Weights of a small GPT-style language model, trained from scratch on English Wikipedia.
Size: width 160, 2 heads of 64 (1 for keys and values), 5.17M parameters.
Architecture: rotary positions, normalized queries and keys.
MLP neurons of a small language model. Each row is named by its layer, matrix (up: input weights) and neuron, and shows model dimensions 0-159. Each number is 500 + 40 x the weight over its row's rms, rounded and kept within 0 to 999. Numbers have three digits each.
Before each neuron's rows, "fires in" lists the words (lower case) most often at its 100 highest values on Wikipedia text that the model never trained on. A number after a token or word is its count.

fires in: "after" 19, "held" 12, "scored" 12, "made" 10, "florida" 5
L4.up407:481517541534476456569503486528517462548443581539444507505525434496576535482451469536536575555567478505547577514470472551498431479613523431448464466479529535422492514476532514475460483489498511478469532498536432496526518500497549472437507516490535513436509477530553515530528458455509536510500522475499467482506468486397398409557557569450528543478461487480515469463522535455456487516496491469483532559491474546446406496521543478507489503470436496468517459455451450459512543530475471

fires in: "for" 33, "place" 12, "september" 6, "november" 6
L2.up73:411455508495524505511539518523562480533446490574523462418591414509529464517481499545548539460477520603528521525462454420559502532527531520468460481529484502508514484527515565524488551483497456532486480507503539449457544504490466417503503481465530483521441453538514510421563474460491536487453496479516536503525480421495464513525432568365521505518466488509411528461477498455528475458547533490496534480508498547495500541397494499534528582515472487508430524420496510473529524519472551

fires in: "december" 17, "november" 14, "january" 11, "may" 10, "march" 10, "april" 8
L2.up190:461546514488522454526557583470500456550510480490559518466481423493477403529502469433465495557517467464470443493461445483514483463443507521477498488522490461552495486496451497479497566537473528470615396459550507543525507461506474504546437477559494527544532501426446504450508561437460468480497535541503488551522455513508504483497460430416532599478519487528502487534456598438574482482518462493533537565502511406525481565527489476558517507488555462512485493431512524490518474472492498

fires in: "of" 33, "and" 19, "in" 18, "or" 9, "microbiologist" 4, "de" 4
L8.up463:473479439428518522553513501492493474494480508514411440419493476567493513495490426485444510484477450531475530528454410458514518429500519519487493569510460516536478436507506464531469474493493473528560460464411532493458451470504527584540525501412469479464459559562479542485490525498578500437469493465512492489450555490547558509500533472518475481506448490474433509473489512549548501470505545518505447551574478609488521544466547428511557542469484544543513572523405549438476509476475509

fires in: "this" 22, "also" 15, "name" 10, "election" 9, "grandview" 5
L2.up251:491521542510535465459527490532457471454476551510500517569496466457498548563493465552545522559448478461507465478411472526519491561495450503503500458486517591572422480503511451399490511498467449526523540441462517534564554481478500522512477466568498484468517465591465509510503542538510521550478492492514484475461552458480463461519419529513534531475477517488514473541451387514477492466518361427504457462468482528529537517459506501461533490390494519527503421508432464490500525474543446

fires in: "from" 30, "first" 10, "suzuki" 9, "not" 8, "also" 7
L2.up524:386512461492578449491504500451471472544498474519514491474481520489483468485465424534460485566500551432443538478500512496488469473480486560522558528467498513561514521471445471573555504544502441488540493512466490475542449490490518500484536470502554495534467401547442485454483485528527490544549486416580497467548515466481548546457517509430590494505528460469599549481502537440527459469463575507512432533517415465500482472544462479487507467496537461485493531482462565544419428502436546

fires in: "both" 17, "such" 13, "two" 12, "following" 9, "role" 7, "those" 6
L2.up290:511502518490516573482505484511448463531527487542489516507481538503429485453487449488532450478562473543524423538487524449534482486498480532450568446479454385498487503553515502456488503538508478484574455485540483516531418566499535546452449583483450522581473572496499558425547487441464451545482456582602499551518513548472517488502502526434510560479576508508542414520488482523460499545502497503473482454500476551471456468468454438480491515484558487494537432434462429497451506504495474

fires in: "such" 25, "without" 11, "older" 8, "after" 6, "soviet" 6
L2.up472:477545462543538563459456475421522507453544540507522554489460561485524470508477552524445446467439481537531498465453527515586486535519543524527488524503464529479484522479550495481520465497498426514566537481487526531473478521442522506532396494490533546543512543465529593474514490475541517486585477576497513523499397530455504438540501604465486511481460498516535541470462586444515419490505469472592467484538443469493509511527562464448524524499493405489464522473507545492571498506476566

fires in: "including" 35, "as" 33, "both" 8, "like" 7, "were" 5, "included" 5
L2.up62:466493484512482492442563476495461592503465566531464545516508426542563499462553551437443495494449469539516492438511513445545458501421521535444549474486478454502540437548454524436495552543483444484508439441515510517486431540482465467439526446477484472428459493453473456448496515533470568565466499439500512530465498469530570506517515453449523528413500449544527505469491439509533586517460518552527516459519481530505603446492496488503531506464566493529553472547515452529547438513495494

fires in: "is" 45, "awards" 11, "played" 8, "awarded" 5, "away" 5, "was" 5
L4.up529:457584520484519534414428467547564486481434549474525429584590550501527531471537492457526427434579461500520530553485462517460535530443489497434505489484505500506525493514575534511484522477470467499493454548544488456526507483507512514505462449449524487534510488549473491551408484463441565480414446504542421478500525449488551513436516530474528464448530458464603457556477481482485491531544487543522497472454501551498494489437512488487471490466537556589488457540481459556498484505516452

fires in: "an" 76, "athletic" 4
L11.up346:481448549535520501513503431530516480500402512508485471493510440501454421420456477421523462468476474404544456449560478462462512501505418483548500506498561544532454503486491529472522449543478487455412508452507467563487491538452490537516455532503546439516456495526450472527501540510516470578469473524496541479435522533595479549451557524500408532539489505472490486462498503484444493474496468495549466517476406464445527482478479461492570455474497545587500488496415492464553503431540510

fires in: "an" 47, "bracts" 5, "spaceport" 5
L10.up332:525526484516584524510535538571487468510511504504487573432395480417489523500488505477464536490480485521533519502556463461532442462511517499556502477485500544515504502568462512502514511509509520486494567551515520518522508453475489525584447497533508493518475507493510567469629535541438493483559476470493514498494476514567508522465477614568527478509591552499475456435481553473479516458465538470472560483386536460501460481477448490539522442551497468456464540513418511447509611532509474

fires in: "after" 18, "year" 14, "january" 6, "february" 6, "since" 6, "september" 6
L2.up621:556565430458458474482490401498532486525504546510517493478486511550440524468556572507423517505548501547442440457504503528476502427441512433479538464466547496512415480552541500498576511492481462496525458481486526561550476426544544529476465581530551586505524497410542509511551439488592538541460521530421457429485529531520539469535462516438498513508480498543479474451498501483529495561516565523535437528562520428495482510481454492506525479479566500486518473498468445496555528486489482

fires in: "an" 94, "is" 6
L4.up166:538480523554548430441500481568419501506513549484493502512460429518504468492480550441477519501607437518540496473524457485511599490482502517511466403448568435521464426493546493431534451429528521506498539483495483476469554469476490534496496484487563469446467557534476502461521506487496435519530536508455443494489556565564512566497493496478485545504569498453567557453463537565522448475445476552484441568475493591533513471438484458535516511483488478481476449514470576509555509499505498

fires in: "and" 36, "for" 15, "following" 12, "of" 8, "succeeded" 4, "former" 4
L2.up8:459485510536489487500429484469517492533508455509472459391454542563529479469519507487485563437439545449495512527431455466490551511556498544512489484470447463585500471584518465553483484555469495534502460510535429576501600470533517538480445461544512520489491532534524487504491506521417513445471466560472451584549477501463553504500494483515575463510495533421483467537458514512469484437453497424506510536470493478515479578459520452476493574527487485500491532422500492561616445505496501

fires in: "he" 20, "was" 17, "subsequently" 5, "had" 4, "never" 4, "embassy" 4
L8.up71:515471519526455470423555553485464518582529564480494539543545494549468460538495535449561517566498443480473450580408556500453435479513490531490529499458537528398470474477563532497524475550479468450440478560440460515543524488475457470508488520512550411535461518490488502544453483550490514501530476540551489530551486495481415461515487412476452468498546427510449473507464521484459484514580481472485461482487483570570476492473515576448499420527454542518478486531546549550525484507492477

fires in: "an" 36, "platform" 8, "plants" 8, "planned" 4, "estate" 4
L7.up271:479557572521469488586479532558553486516526509518537518426455516575543491552503452506450541396494504496507508487511470544521550480473530533511512422519509527520459559488453459484506535499491491456450526461422454507472501516562502535527542514520570465532488513471534519485529502493550484560559510506429503559537583512572517479476460562530487450492550489466640481516443534545447501430478487541509444502517438524497475494512513558546428486516413543444462479482430471532519514544543508

fires in: "as" 21, "with" 12, "without" 11, "after" 10, "make" 7, "by" 5
L4.up635:465492498447521475440458430518519539555580507463450464491510531439445546468543480449503491436465492480396504481535517505478553417570554518413536531497532521515474493525482502455534528537505474458482574483522536583429512481475540411503523574525555447493455563472479552520538486502490509550539496484460488532443453526457525517516474432429548544517488554567528487506500503501507526480430544502460543507525462448597509503447575487489472468497492534463472432470473462461526512465510437

fires in: "5" 13, "6" 12, "9" 9, "7" 7, "2" 6, "one" 4
L4.up408:513481541530490559466474456514436485456490575535563536420483528504489477477467465524473560560502485511546527548549574460457514441528526525523510464505454535532524438478520580478493499505488627450462429522477576470502427513534498511415500477497535438516446494492460612542438497548463531495503483486529493503519497508496475533532495560490464553565459491532517501525471529484468518505478512513435493507431502578478431419471438507564467555462491493454505397451530520488491507516482553

fires in: "also" 21, "she" 16, "he" 14, "then" 9, "first" 7, "team" 6
L2.up718:490560512474451467458521437482466508538551537500468463516520500506466552445527537503525411563506503460565493497496431520503494549514533489561546493461541509539511594441555464510584466552489481542537467521465550525561507472525482491509416548531533475576485511524435529465413461555494540589431510500471520474501474564465436466527486478420467562533499428530507504465447531452483480509561508578508467454581492511436570541485501519473502550484519490557540543510482499491535469513555528

fires in: "would" 35, "was" 12, "were" 10, "may" 9, "could" 8
L2.up608:469548484557481497486537485470473510552530577558531453449543547526505477502577508472502457514505491540507541546519484517478519446518493547463534493500535462480518459537486474476474573524538559459535398479489500522495582499541498543492519386545524494617536499468459521518480547483428535535427482459502412535570447460536493533521521469514566491512482514502487557495451572478604450475513500583502470550466508537494548517422511420566484481507506516461488466535498559510560542517489495

fires in: "non" 14, "is" 13, "as" 11, "not" 11, "has" 9, "re" 5
L8.up336:453542469512458514556518482490510484496483537460524562574474505511433478380527505529450492563486479472511544519476527513513484442468515516480409492448497477442439457498527475558525479458442557542518528466448492447433537468526489523464496590428526489515460513505486487516474461424483495461646524579486493519470546455517584464469441527498530538494495487550537471480502499524514418465559497533470530532504476560520522461461566514526416456452571462513485484542522469518520466450473521

fires in: "the" 41, "his" 23, "were" 4, "was" 4
L2.up355:529519466502479518537514484525544489529504550487515377502508458487397450515506583519474553521570504526459440552524488512492513568547563495540473515455503436459624464535464490530524443529525492472490463483514508440481505509490565439512520488512531500538439500513548550427527521561424389552463527508552448472537421498482462456544502497471487476452456496499529545580480512510535529537553514556492454514504533563519563477545492503474529534520514551547530473578450452488477492510475506

fires in: "the" 41, "first" 30, "same" 14, "next" 4
L2.up692:498481476458515500548534437415467467502561455504489434459549449509464537427462467514462531513494498443488507495475543493466518581536521508551515474514479416427482461497503507555454454547478500573494487509505506506550466513472490499535475513501520502545509557464399597428464509479481409508476477490502491547557528547476467439440500515379464485503538487494438531473522472507548489486530473513509470510468465519561477436556477504526486476535568487419462549511466507380549548453465466

fires in: "in" 43, "ntoso" 5, "fallen" 5, "mr" 5, "mrs" 4, "mission" 4
L6.up282:529450564430505475564493461541514463540578511524519583495473412570467536503488524474474574491494468583522508526469445433516483485524491508490499497523484514477432491493441534566469446527486486470439540488549428468495517496554495494562451487503474563537447485557488470516512492473543417518518484458440485570525514527542549429557521523413562567517550469478498437451504476569550535516545566580449553512480452568509523465545544530474484475527528535500509501467452502513480455538479513

fires in: "at" 13, "as" 11, "from" 9, "of" 9, "elected" 9, "appointed" 8
L8.up305:492526467488486489486495497516539463480482469562526545454489507629448519452484496565497515472546531467506462532447529516498498472499526515545561504490523476522516511459481567470554468581516381577583503569540466487530529526506473479575479524497427484574475490474511500520509531487472479496511524520553513436483548599475499567519490561514453557442540532493567482444454504457496537495525466417525475504552452524497580474502523516576498484441534542582455529475508483490476523477488601

fires in: "warped" 24, "chairman" 13, "footballer" 7, "her" 5, "on" 5
L7.up516:495531438545488468523510539436596443527530437570429452536511572545461436473471469517533467472461582466503535529488519491423491441551568606415562450498515522479513555506543576503465513446475514476522509496534501498515517450536555531426524477458536529535443533514508524457475451436473498541468549538490477453521564466561440466542513482468474502559479545524574478510479394454483505514460479530521521465467552539477516515493436550510488480465491477537514510517461464511521480487539524

fires in: "of" 33, "guitar" 14, "guitarist" 7, "guitars" 7
L4.up84:505563466500516553426503539506460479530502541462481437479514507481572552463512528469549520463529509492490498567431511487493473518391519495496428463528495409501523503544508516481429471450483603535473481440538515536487487499570534491442466479480426542449474545525480540467489522439477560597547558506480472515477524572559439531467508523491500448500468522442474450481551467550477579581535554490563448526440480444494509419501474473484449548480438453522534496521500459484498511510516486

fires in: "is" 45, "had" 20, "was" 17, "km" 7, "originally" 4
L7.up525:499453537471489487533520568512517568490423500464453494584504448465528524415526503508491500463537433479460442481443495550477496483477502472487528479481565479539444498503514506500543493509425491515534504514503510458486598439471533520623527565489535489507497468521433494493524439463488462512538531463454453506467474515485501545460532604410529458447510481452458515550450505518488505464499443457496533490496486534528477530519469479470438473441422466470439546603492586597477492532498535

fires in: "a" 26, "of" 14, "in" 11, "an" 5, "rural" 5, "first" 4
L8.up293:533485433532455478467474429452495464452561505487551473542468596437494455481472393507513511470519477440503512491474462494501504534540524546436463457462575457580534490492503479452547510452459513583526525472448501506493479486446458522501467512456544497532488539456527489512467484493496541524500506460537571542485437506525543552551507591506566481473481515466577508427488586535491541487502454520479472580509461425466474533474595420517546498446449482509514495511533519460490490580443517

fires in: "was" 33, "of" 8, "also" 8, "played" 7
L2.up526:452504509458508520490511528501509511496483465466429457512569453503579531511488537485505487458506499487474469537469501526581485604482470491477449532515462531510499513545561520478517526508424523551485495526525526446540526551462543519542457505588495488545482485486536479492460462463487554544561511410429518465520488550425481469524487528493540420533562443459487492538506530455497492500481427627523489510454456416527570502493576442476506502442541502415511462492449466532466457440578551

fires in: "november" 15, "october" 12, "september" 12, "august" 11, "february" 10, "january" 10
L2.up391:518533508536455575468559500605523487494452504483534442533512432453522465487521489535479500521501497483499400489445475501529474521484520495510469542479482514541411446526485538421508504502423485472587431513520461522562505491511482457456474480497524543525497490518528460426544507507514553504423492479528557493514529460492433505515498478451556505524509526565432520426502593465496579530583555455488507504575499488525468454416526524538514508550498445498436381450479519527518481557511503

fires in: "such" 17, "several" 12, "other" 10, "many" 9, "different" 9
L2.up337:558524505598432404516513447558485436532551461501508426531507536507566522531485569578497490482491487557552530450489460471567472492505516505484525503443529525512444560572578478518541542502456460600492569511455491458496516465456508498495468535512530561502535561492468501442523513536515460566413525457513549502489454474466518532518457479503533468493544494492519503534452543567502523539551433495506521400512530538460506473566555478509451533454457436525489543444555470488468520514525500

fires in: "on" 48, "her" 7, "ottawa" 7
L8.up50:576512433557518530555548500526554432562524497509469581544468562492450482556498551465476521504491460534504498499533462491443507494368463463443530498463473455517520538530461520486524480534495444458559553488519477512531542509471483474492456481518470548616365404433448530520480509493510567490485530502479537552454478486510478529465538520488502512532522515451460512457485479476491486532478514439473416460551518515563484427531588520486516498539535513466534495525483475519511444509505422

fires in: "the" 15, "as" 13, "elected" 11, "named" 9, "to" 9, "appointed" 8
L2.up292:424456496446444467529437489474523509477504464555429512532502580500465495568518533476545508515474519517494447468543506488498468481448495554545417496489441478472369515481471528502585495459509515459468485477472488506529528508519569395484438522476509532532531473507496562534490518492493548563471509504471464562497453523455466580507481442499441476505516466482505535470472506522495527442468432473581493406483442523546483508558568522483490448525572400503452486499460417534482481549494480

fires in: "named" 22, "elected" 17, "succeeded" 10, "appointed" 8, "selected" 7, "announced" 6
L2.up577:455508527511464500454453503437456476477541496529482479477492482474477497506495488504454466419598487457499503496508447610539495446503527600495495560550452511488491519480513548551529412566446515513494483482506481514469571464438488479532435485456457490504510521517496524498510585510519581507495564454490418503504496519487601606540456516477559479532494517485495505445487458572523455445475441482534551506464445541521565476480478510467461463521508536451490475489517618479468558480445465

fires in: "april" 13, "than" 12, "according" 10, "over" 9, "january" 8, "june" 7
L2.up657:517521480610406517488505493525478508450429476558473479492480528514553542469453457510539535495482412493508502514458459516516523456514490433522488528496417479484483451532483528394457538415517509513482526477501510491498483453544444422516545477440461552450485502463458425500495432502531545514555489529503448542502571496360506546510521490486521511518565544633517533453488491491500476522484454505543461472564494503505500554484461524549470521519464492550440492484494562468476434496525477

fires in: "a" 12, "chinese" 11, "american" 11, "states" 9, "german" 8, "former" 4
L2.up302:481481425571467430480606542464507474434425492497496511533559469485489479499509546452510486471505489412472504508458581538501489537490554479513525555468508484505569520484441535485571425490469429480504523535497539488498490395438494537499543525550447442451481544495478513494513470460478512528527508525613526576522460553478504555530476498515472455416399501499534481477499482481592475471516562461539569480445482542544460475505525503521414515529487509474483482498509509479562438517500493

fires in: "and" 67, "most" 13, "the" 13
L8.up467:484516477460502530466476494455456520519453512538477490536554474494467487534494463401449506553538427448472448495430487541483463489452487520464519483464557499503477481554494501478458519577619481571553549473451521495476529480500514437585506526546456498513442558556456535511410484524517461485478497546503535519437510512559520507512439537553522554511430524484578506530434477541434572490538554543558507524419482523508535450507455473537516490440444574446466560478505464543498492535496499

fires in: "was" 27, "election" 19, "served" 6, "is" 6, "of" 5
L2.up82:481399538515544412604571502496537468509535479554484546504551470458453509533483489545560460455515531442538438533470551539491513541545513501428550533491512500469574513540508581520475483482453553555432546520500612480475549477503561463488498450527529430530518511454479486532522503520447493551473515509527515420543460451534455495489495511475490490536452520454465592551411464485520445514469445466504482555451520502437454518475495478470505552505550507497496465508472475438451501447473520

fires in: "and" 57, "fallen" 8, "always" 5
L8.up492:503537549472501569544531422485485512467487503617551447517549482483545521483527488462528499473481519525449540444504490477467496538562459545504448499480540566447410518497525483566489442485460496471477477495428471521493486471544502466476468514537490505525515528507498465526488500521444455518483659527471518558528467511540504520483511551472560475571496566457431502589477530430433523433487542498508471442497495548469521555430489513548507595479514547480513469483507518499523493543606482

fires in: "in" 21, "of" 15, "series" 7, "double" 6, "book" 5
L6.up401:417571512470492517471448474492523480489486473481492517549526429490486532572543518478487537502544563576453517536483513491498494518476534577479476513500437502459519472454562478509483483533464519405458505517456535507487479516554548486472529501511493427454409513493397492487489428539513575529497503470526425472481497486568450468489494481482528485523558469500491454469505553496446600479495409601499464498514415555479516513516509468476532525521352547543518531546519482479478465483536469

fires in: "in" 44, "xavier" 6, "altogether" 4
L8.up428:513452465479512493501450532513534473458527447506469469554511434552439528538453557496545626459489506506457557525421468491470452481566530498505472488525487506528519514512475514516482495480428460498489460428518466531479399453415445548510510605550560482435587436490548449487492474453522481500519591472478409485477509512466517505514539534479513582534540498460493516485502404525486511485471521539533526457513469488509441456506451467469502559472451486530535485522451466538521459491518577

fires in: "election" 22, "march" 17, "according" 8, "february" 7, "april" 6, "january" 5
L2.up569:473476511484471446510469457551490564455413438571536514483375486509502506560572479507489471487476530476410534518495479487523480436482459511519541466523602538519539506537572499508497533540446475473516544419570488496423507476463504544511520451543461545532525530493454590488446397454457555531440469482477460455499518463489533491487478481505454469468510549479545502449452456487527463521490445514531450483469474446498454555527471509540528547488502462476514510542518421501425445478527458

fires in: "to" 28, "s" 25, "their" 18, "be" 7, "her" 4
L2.up9:484474476497500573468496557536532455521518476515538530501468546515490469568473466420497449487589495532544496421502530512504515448527527504487523495493400483487522479525479566512557481472509513503447426468554473497554469556542539501517497525556501515559550445489493444496531480539522598547504511541440458539553492419603469511473545452520553509451523554487478527411514485577456550504475488541477577543489474493529500457497538492514611466499464457452517532485472536486467450531595515

fires in: "center" 21, "second" 12, "centre" 10, "central" 7, "centenary" 5
L2.up464:519542468562659601493532507478514508488493500538480534604482535547459488511525522467482448443513502554465537475476505518467576507457507480576563477503433559426516591485562480533544500542476492448574464464469493463437509477492545472524437492445546504548494521496480546413454445573515531482531499483529475520525525546539514522456507510486455500503545514525569476440465480524482472481499464528506445509532543500542539508513531491521459485478570570497412547539511474513485531486471534

fires in: "early" 23, "after" 11, "as" 10, "late" 9, "preceded" 5
L2.up322:491563454498518455454503453508544478476523509461474507522491604475499556446504561429561502513465435428454481492423473542575400496462562515510554525487507509533511518522440515512537438513473495531481507470504513500508486496588467528461468491487533494523516460586548474522528488484528490469459539479583504551442510592477469477467466445454531506467468576502453498543425566471482461531486417523497516471472409429507429466454517536478486535451474594453492492492501455509451491478504496

fires in: "located" 17, "up" 15, "place" 10, "born" 9, "moved" 7, "home" 7
L2.up89:490476444489512528511448565509485481499493561445508477537482507523475482493443503484474543462442488521562495546470527508496559533471544532549511436541492490443510585482506536521473478499468520445559498480508574477522509480503477420546402443493492512593517418554514500445499411422513579513464500422502506521512472449510540494493503524467496558480539569537428457399474500484529535486550578512456533477491509402567552457459525521510432483558549520494515485504457468488527476558523448

fires in: "he" 31, "had" 19, "took" 10, "this" 8, "did" 5, "said" 4
L2.up339:533534513533497457523490563539494514533539463513474535508510500471500472525572534500534493510555462497501536513426564547482514496494503516439549572466554524495542526486560489547487525492480452504432532519515617546524561406476480507513500593519517462576493481478504519509561512470519523516484503492514532510552536508473533548410474543478437452463456438476521514450504477483503505464571521549472538508503516502482495493479431371510453468491502500512599442394505484392453517426517488

fires in: "were" 22, "was" 21, "of" 7, "usually" 5, "it" 5
L7.up45:477476469535471511539552567476509544518566470393536480468486462558505425450524543448473432576545481508486509558486482504437560456453487467453455498492466479515460493596488497487413555464473541507498498499592558529504540481554521507480499507431567498523468462475517564552485506550465505505555537503577544517499497439509486512454469506449484558489525507534553542464477511629472529499450476510556482479536520531496508437479516537487435431550472508502499452496448414504531489544467492

fires in: "the" 68, "for" 24
L2.up69:507477507560510451505479463500485533516557417510533465472532422472521436456520511476501548498450528485445427483544433509491475569528534448556484487449504570504560561570547468426578585523524437504490495440563516473479501501629547470491490489514531531490472451527465498473408476501500473521551494537454424485469514482493520442513486465562550527397493507441414478513512524451538465470484479477490483505477463495552477471509527493504536417561546484478461543456528507468511503484468535

fires in: "the" 25, "was" 12, "when" 9, "his" 7, "became" 5
L2.up629:482508506500523482515544485524506454476612485510535524476475491515433429496577476507526496536425445506506440568486498493495443509465480427473465513447545526490511494547492471466459462479492498494443438487457519494549521457490410552459463505519502495526522491570461493445455462483519580496513516530547533557446480599531516535541499505508505501505502448553547492534535581433532513459525460512505574528489485513560404553500558510547484443493462510468502443396410517572419518470525503

fires in: "his" 29, "republican" 14, "democratic" 13, "communist" 7, "political" 5, "american" 4
L2.up617:522530479533531469449511461480508445532454430522546500509455493451531515429524483509519581467473523547483580505543478469550446484515524493472485488433510500499537538472555461542423468449468417475493590481536484483495484466509462470496549520508514495495515438463435477489517515477490489558438477470527432516503500493540473470530456529446457461399476436484447582563423505508539490579469505472479489508578494515444448532481594530562521532503489513512586441477449487514446598536522519

fires in: "a" 94
L11.up121:476507504487469458450527528519508465449518478535536556490436557383473511434469415525440465485499567478471581516449501556472515531576503522445491543496547471497469485478515519469553488458427500469466561592569463473518580466528536500483446525459517520464463476483520455524470522547546480480550503498558556494496484484537449538517515439500497522504467495416478564605499435539491393519532497496544454488494573475486446482478545496493494479463429561546462442518486494508534506506514472